Part of a small language model's weights: MLP 704 SwiGLU, untied embeddings.
MLP neurons of a small language model. Each row is named by its layer, matrix (down: output weights) and neuron, and shows model dimensions 0-63. Each number is 128 + 32 x the weight over its row's rms, rounded and kept within 0 to 255. A neuron's up and down rows have the sign that makes its largest values positive.
After each neuron's rows, "raises" lists the tokens whose logits its output raises most directly, leaving later layers aside.

L6.down502 [144 172 118 114 120 195  92 144  90 140 174 125  93  76 142  98 105 166 185 116  77 170  92 123 104 124 102 113 160 149 100  69 135 133  76 135  78 107 136 143 139 160 125 104 106 145 170 142 154 139 124 203 147 125  48 156 111 161 109 194 107  81 103 147]
raises: "ry", "se", "si", "sa", "rica"

L5.down599 [ 80 120 104  82 160 125 118 146 113 115 124 105 135 145 128 129 146 191  50 117 111 106 139  81  94 135  88 173 157 122 154 150  90  59 175 143  92 124 134  97  68 159 155  84 139 149 129 132  61 134 102  86 128 183 108 123 147 147 175 154 161 118 119  77]
raises: "ady", "est", "igh", "enz", "ala"

L7.down213 [114 121 112 176 151  77 114 125 127 145  97  97 182  78 100 135 130 169 112  86 116 143  93 150 116  81 144 130 150 112 128 144  86 111 151 154 150 105 135 182 106 112 112 156 181 137 157 142  68 113 112  78 175 106 181 119 165 101 104 109 171 163  28 149]
raises: "at", "ate", "ating", "ife", "ative"

L7.down511 [152  88  90 121 143 166 106  73 135 128 240 126 174 107 103 138 114 110 136  99 101 173 105 140 119 117  88 133 132 163 104 139 124  80 118 126  95 116 140  87 179 169 161 171 111 121 177 112  93 145 125 183 125 153  84  85  78 116 124 162 139 195 174  99]
raises: "iller", "craft", "ry", "ain", "rib"

L6.down373 [143 118 144 107  90 127 118 109 135 150 143 150 123 172 167 148  87 140 168 147 188 164  88 150 122 163  72  95 146 101 119 105 133  91  89 131 111  61 153 144  92 136  91  89 120 126 168 160 127 127 178 169 102 125  75  94  62  59 212  81 106 113 129 129]
raises: "ns", "n", "nt", "nce", "nd"

L7.down541 [ 81 155 114 120 144 161 154 142  53 149 155  63 129 140 141 134 122 121 131 135  89  73  96 151 168 143 152 102  81  95  92 104 193 115 166 149 132  86 152  57 127  78 124 145 168 119  80 126 154 106 196 126 111 170 121  92 162 118 150 171 144 127  91 148]
raises: "s", "sl", "sur", "si", "so"

L8.down13 [135 109  72 130 142 134 141 150 143 158 128  87 115  82  96 136 136 159 164 111 127  66 109  65 128 158 154 121 101 158  92 115 123 137 148 120 101 138  86 116 119  90 146 117 194 182  81 126 142 135 204 119 143 112 118 133 115 128 123 184 137 132  85  78]
raises: "s", "ists", "ss", "se", "so"

L8.down315 [105 182 106  97 163  90 125 132 155 119 120 197  88  51  90 105 112  79 132 155 116 149 193 143 160 100 151 224 185 137  96 140 100 109 177 195  84 137 160 110 102 104 105 123 180 120  95 117  99 148 137 104 106 135  91 134 121 117 165  93 154 163 140 180]
raises: "ability", "ature", "ative", "ement", "ations"

L5.down555 [136 107 102 112 171 105 132 146  57 132 162 163 121 121  94 108  90 101 114 110 175 157 127 125 168 124  57 161 107 123  88 122  96 166 126  85 148 155 130 108 118 201 135 157 179  92 146 111 115 150 158 130 164 137 138  81  84 110 145 203 143 101  86 160]
raises: "rid", "rs", "ir", "rm", "r"

L8.down525 [110 140 126 184 152  99 113 123  83 169 116 110 129  42 120 108  79  85 122 139 100 175 167  90  98 177 115 167 171 107 108 167 118 184  88 102 114 165 108 138 136 106 133 155  87 137 172  62 143 138 119 145  55 141 143 144 114 134 120  93 120 158 145 100]
raises: "zed", "zing", "ze", "cial", "za"

L3.down120 [ 91 174 113 135 144 117 153 118  74 126 141  71 102 150  90 168 132 155  96  66 200 126 134 121 141 140 185 131  83 178 119 148 124 181 119 165 136 149 107 107 115 101 143 167 184 141  37 148 184 163 183 109 136 163 164 127 139 124 144 137 184  77  85 157]
raises: "s", "ship", "son", "ative", "sen"

L5.down675 [ 93 137 130 136 104 112 178 156 157 138 143 123  94 166 162 197 115 163 138 167 143 149 188 145 167 151 114  89 114 171  79  72 116 140  91 144 129 110 137 169 125 149 156 166 113 102 107 158 134 159 107 115 118 132 146 122 134 144 187 104 100 122  97  95]
raises: "ions", "ion", "ione", "ional", "eration"

L7.down633 [ 67 144 115 132  52 139 141 120 111 165 143 109 134 130 139 107 155 144 119 109 161 133  86  79 133 151 159 196 166 135 151 107 163 125  62  98 125 132 128 174 144 157 176 131 120 121 147 116  89 148 142 116 101 157 143 122 113 122 152 144 164 119 138 119]
raises: "e", "es", "eo", "ef", "eb"

L8.down664 [108 121 159 108  70 120 127  85 166 131 107 144 155 141 121 114 180  88 110  86  96 128 119 135 141 113  70  80 190 136 149 157 134 147 145 168  91  98 115  83  93 119 136 147  95 148 161  94 181  99 112  81 166 157  87 119 103 112 168  85 159 159 144 104]
raises: " its", " his", " their", " him", "ally"

L8.down105 [ 59 126  95 176 182 147 177  60 114 157 164 116 192 202  82 137 160  92 147 116 171 115 147  95 130 109 124 115 145 176 104  82 146 127 213 210  92 155  96 105 169 167 157 122 122 113  98 116 172 121 118  94 128 176 142 114 141 123 126 183 122  98  77 112]
raises: "s", "se", "ting", "sen", "t"

L3.down384 [ 64 158 173 169 122 174 145 104 139 143 123 119  77 114  91  75 111 118 130 186 128  93 185 133 137  78 130 149 134 126 129 122  87 171 157 155 130 129 151 127 127 135 114  78 160 129 109 124 120 146 190  98 110 105 135  57 127 112 114 123 120 127 132 139]
raises: "ude", "ative", "udi", "uer", "ature"

L6.down675 [ 82 141  61 188 123 119 138  64 105 173 163 129 220 158 116 122 148 110 114 147 117 140  79 130 128 105 112 130 149 145 145 111 104 141  98 119 119 133 123 113 174 163 100 153  93 155 144 141 117 192 144 131 148 141 166 208 147  75 184 120 160 103 104 131]
raises: "ef", "e", "ys", "ers", "eg"

L8.down522 [126  77 136 120  79 142 176 157 157 168 110 173 102 161  98 121 141 103 100 153 107 103 102 136 179 156 114 107 118 140 143 102 176 115 120 150 127 147 135 124  42 140 172 158  72 198 174 188 106 149 142  58 116 121 117 116 131 113 152  90 147 160 117 114]
raises: "ene", "ens", "eni", "rate", "ena"

L3.down378 [153  85 113 116 138 166 171  73 173 161 168 118 112 119 140 139 138 108 117 126  69 106  98 132 153 122 177 171 161 148 151 135 165 112  91 117  94 127  99 156 136 138  69 140 105  55 209  62 139 100 109 124 145 132 160 165 113  65 168  82 155  79 141 113]
raises: "\n\n", " However", " They", " These", " While"

L7.down544 [ 98 183 173 151 101  91  97  89 118 161 175  74 125 153 113 118 127 150  71  84  79 152 113 110  58 116 102 144 111 156  98 121 142  97 214 137  66 138  84 156  58 104  99 158 148 169  94 131 142 137 124 132 137 180  71 119 109 121 152 108 144  93 153  97]
raises: " they", " it", " she", " he", " there"

L8.down460 [110 143 108 103 148 190  67 135 160 103 138 143 137  92  82  96 171 128 140 145 164  50 165 187  70 123  93  73 176 125 122 145 141  95 147 153 156 213 130 106 132 122 126 158  98  84 134 139  89 127 121 167 158  77  70 130 185 104 173  82 165 126 106 130]
raises: "ted", "ble", "ments", "ture", "ges"

L3.down81 [ 83 171 125 135  47 100 161 155  87 147 159 145 159 145  86 139 171 148 133 123 194  94 115 106 147 106  49 182 146 129 140 136  80 184  71 128  68 102 181  98 164  79 144  85 139 151  98 142 144  89 129 107 218 141  99 161 145  93 116 152 148  90  82 114]
raises: "istic", "d", "ient", "ition", "si"

L5.down412 [ 62  92 123 140 145 126 149 107  99 115 123 108 123 145 129 112 107 100 152 119 100 140 141 132 146 207 165  96 161  47 154 122 155 117 105 106 129 119 118 137 123  95  95 157 158 146 139 105 164 109  78  85 137 136  98 146 153 132 119  84 118 149 151 105]
raises: "ered", "da", "lia", "ering", "ised"

L8.down226 [108 103 160 150 109  72 104  37 183 125 102 120 161 167 105 151 108 113 103 135 101 114 131 109  97 158 119 117 152  98 142  93 137  94 127 137 141 190 155  98  88 144 154 127 163 148 118 108 129 151 134 152 191 151 101  92  94 117 143 120 149 107 171 146]
raises: " them", " another", " their", " its", " it"

L8.down453 [132 145  88 100 151 142 123  86 167 100 117  89  84 158 211 168 154 121  94  82 145 141 178 112 153 174 112 152 164  97  54 122 100  48 169 133 115 177 191 110 159 152 110 133 156 105 174 135 143 163 149 157 137 162  84 119 129 171 177 169 180 151 186 165]
raises: "tes", "te", "to", "ten", "ta"

L8.down104 [139  93 163 126 121 132 124 120  72 100 149 152 105 140 132 124 133 134  86 127 123 155 123 163 131 130  61 125 163 114  74 172  98 145 139  96 125 116 103  83 159 164 143 159 158 134 120 126 101  82  87 111 119 154 126 166 133  69 173 146  89 144 174 146]
raises: "ge", "pet", "ms", "ce", "m"

L6.down422 [130 134  77 135  93 134 151 128 150  90 143  71 100 103 151  95 121  86 164 161  74 128 166 129  98  65  58 163 187 127  98  53 107 133  87 138 158 112 189 154 167 152 126 158 184 197 121 113 134 100 131 133 127 127  91 190 152 169 115 110 128 109 162 114]
raises: "ten", "ter", "se", "si", "to"

L6.down598 [160 155 166 140 124 115 144 177 142 131 140 134 102 122 107  86 146 140 110 143 138 128 180 124 122 145  95 241 102  81 169 102 107 123 157 138 170 109  85 124 120 145 118 162 130 162 121  86 185 145 135 155 140  76 205 113 106  85  89 113  96 119 130 108]
raises: "ever", "ly", "ity", "ities", "ified"

L8.down556 [181 131 123 137 110 126 116  82 127 152 207 120  90  94 127 161 132 139 122 114  76 101 138 156 136 102 129 113 105 162 121 105 179 151 157 151 103 117 168  94  79  94  89 146 122 164  85 117 118 121 147  94 129 138 168 132 101  96 179 146 120 105 177 116]
raises: " they", " you", " their", "rid", " there"

L6.down254 [ 94 134 131 133  81 119 120 145  81  93  74 154 125 109 121 127  66 115 118 184 151 174 186 145  89 209  48 112 152 152  96 107 109  79 116 143 141 168 130 164 117 132 131 104 104 152 144 159  99 124 148  71 116 145 164 184 134 133 164  93  99 142 116  89]
raises: "mel", "mp", "nd", "nt", "m"

L3.down628 [180 159 157 215 174 132 117  56 146 126 124 108 183 179  99 194 154 215 114 124 134 134 143 143 121 153 172 100 115 100 153 134 107 120 131 135 119  69 136 114 142 145 142 127 109 161 128 133  99 140  92 116 141 125 133 116 172 154 124 113 119  85  95 138]
raises: "l", "lia", "ls", "mm", "uation"

L8.down493 [115 154 133 107 165 125 138  99  99 136 138 122  69 100 105 151 198  80  84  58 100 137 170 122 158 154 126  95 111  61 133 140 153  96 129 164 171 193 143 138 176 115 129  73 136  91  81 115 190 140 128  99 101 179 106 158 127 183  88 162 137 161 117 129]
raises: " game", "Play", " games", " debut", " players"

L6.down4 [151 131 112 149  96  80 137  81 142 156  96 187  72  71  56 142 125 167 174 118  58  92 106 122 165 113 136 190 107  96 164 133 203 100 136 135 179 130 134 146  78 134 118 141 130 122 160  95  49 107 106 128 182  74 158 116 105 113 101 159 143 111 155 183]
raises: " were", "uit", " are", " include", " have"

L6.down126 [ 91 134 188 103 129 186 117 164 143 105 129  89 100 122 117 180 101 128 128 118 136 152 128 101 159 107 142 203 153 171 103 162 163  91 125 178 118 143 164  78  91 127 128 147 128 133  83 100 153 159 148 101 150  94 153  83 119 122 144 136 121 148 122 141]
raises: "ative", "ado", "phi", "ations", "ation"

L7.down42 [192 152 125 148 111 145 149  95  91 109 123 156 158 112 129 155 157  89  91 170  94 164 122 164 173 150  73 117 121 110 141 113 151 183 158 183 101 152 155 145  92 128 101  95 117 159 153  66 144 149  74 132 128 114  83 180 171 155 107  96 111 132 167 153]
raises: "zon", "zing", "zed", "bil", "za"

L6.down646 [132 164 146 203 137 114  98  96 151 172 156 138 128 119 108 130 114 112 149 126  87  86 168 122 149 170 117 142 100 169 179 137 163 143 164 154 108 103 136 178 103 208 155 145 185  97 116  77  73 109 106  45 143 140 110 134 134 142 131 111 170 181 116 153]
raises: " are", " themselves", " were", "re", " include"

L3.down407 [135 136 155 194 116 122 134  72 172 141 143  83  93 107 100 148  97 156 113 187 150  99 173 108 157 102  88 101 156 137 154  88 110 165 217 126 126 159 118 134  71 133 137 114 115 140 126 110  93 113 137 134 189 162 130 136 176 139 105 177 131 125 109 105]
raises: "ative", "acy", "ating", "ates", "iv"

L5.down545 [158  96 143 150  87 128 167  95 119  73 133 166  88 147  86 115 112 164 162  87 109  91 135  99 126 146 165 124  98 178 155 105 127 101  78 173 117 170 167 117 152 139  77 116 115 138 105  68 127 130 112 122 185  93 147 161 153 101 166  78 145 108 130 157]
raises: " They", " During", "org", " In", " However"

L8.down479 [157  84 194  99 128 128  53 105  68 130 160 128 103  96 120 136 137  61 109 144 170 101 121 139 154 130 139 160 145  69 148 132 106 106 156 113  97  58 110 162 146 147 148 130 114  75 181 178 123  80 115 152 130  79 129 131 123 141 128 114 155  58 125 106]
raises: "nt", "ms", "mat", "m", "ma"

L7.down660 [ 89 128 168 187 119  99 148 160  70 112 109 112 142 122 183  92 168 132 105  71 157 147 172 156 120 141 143 126 166 137  83 157 103 151 182 107 134 151 144 118 120 164 117 146 151 141 110 141 124 131 128 140 191 149 111 114  92 145 195 157 117 163 159 132]
raises: " which", "inth", " addition", "ress", "tar"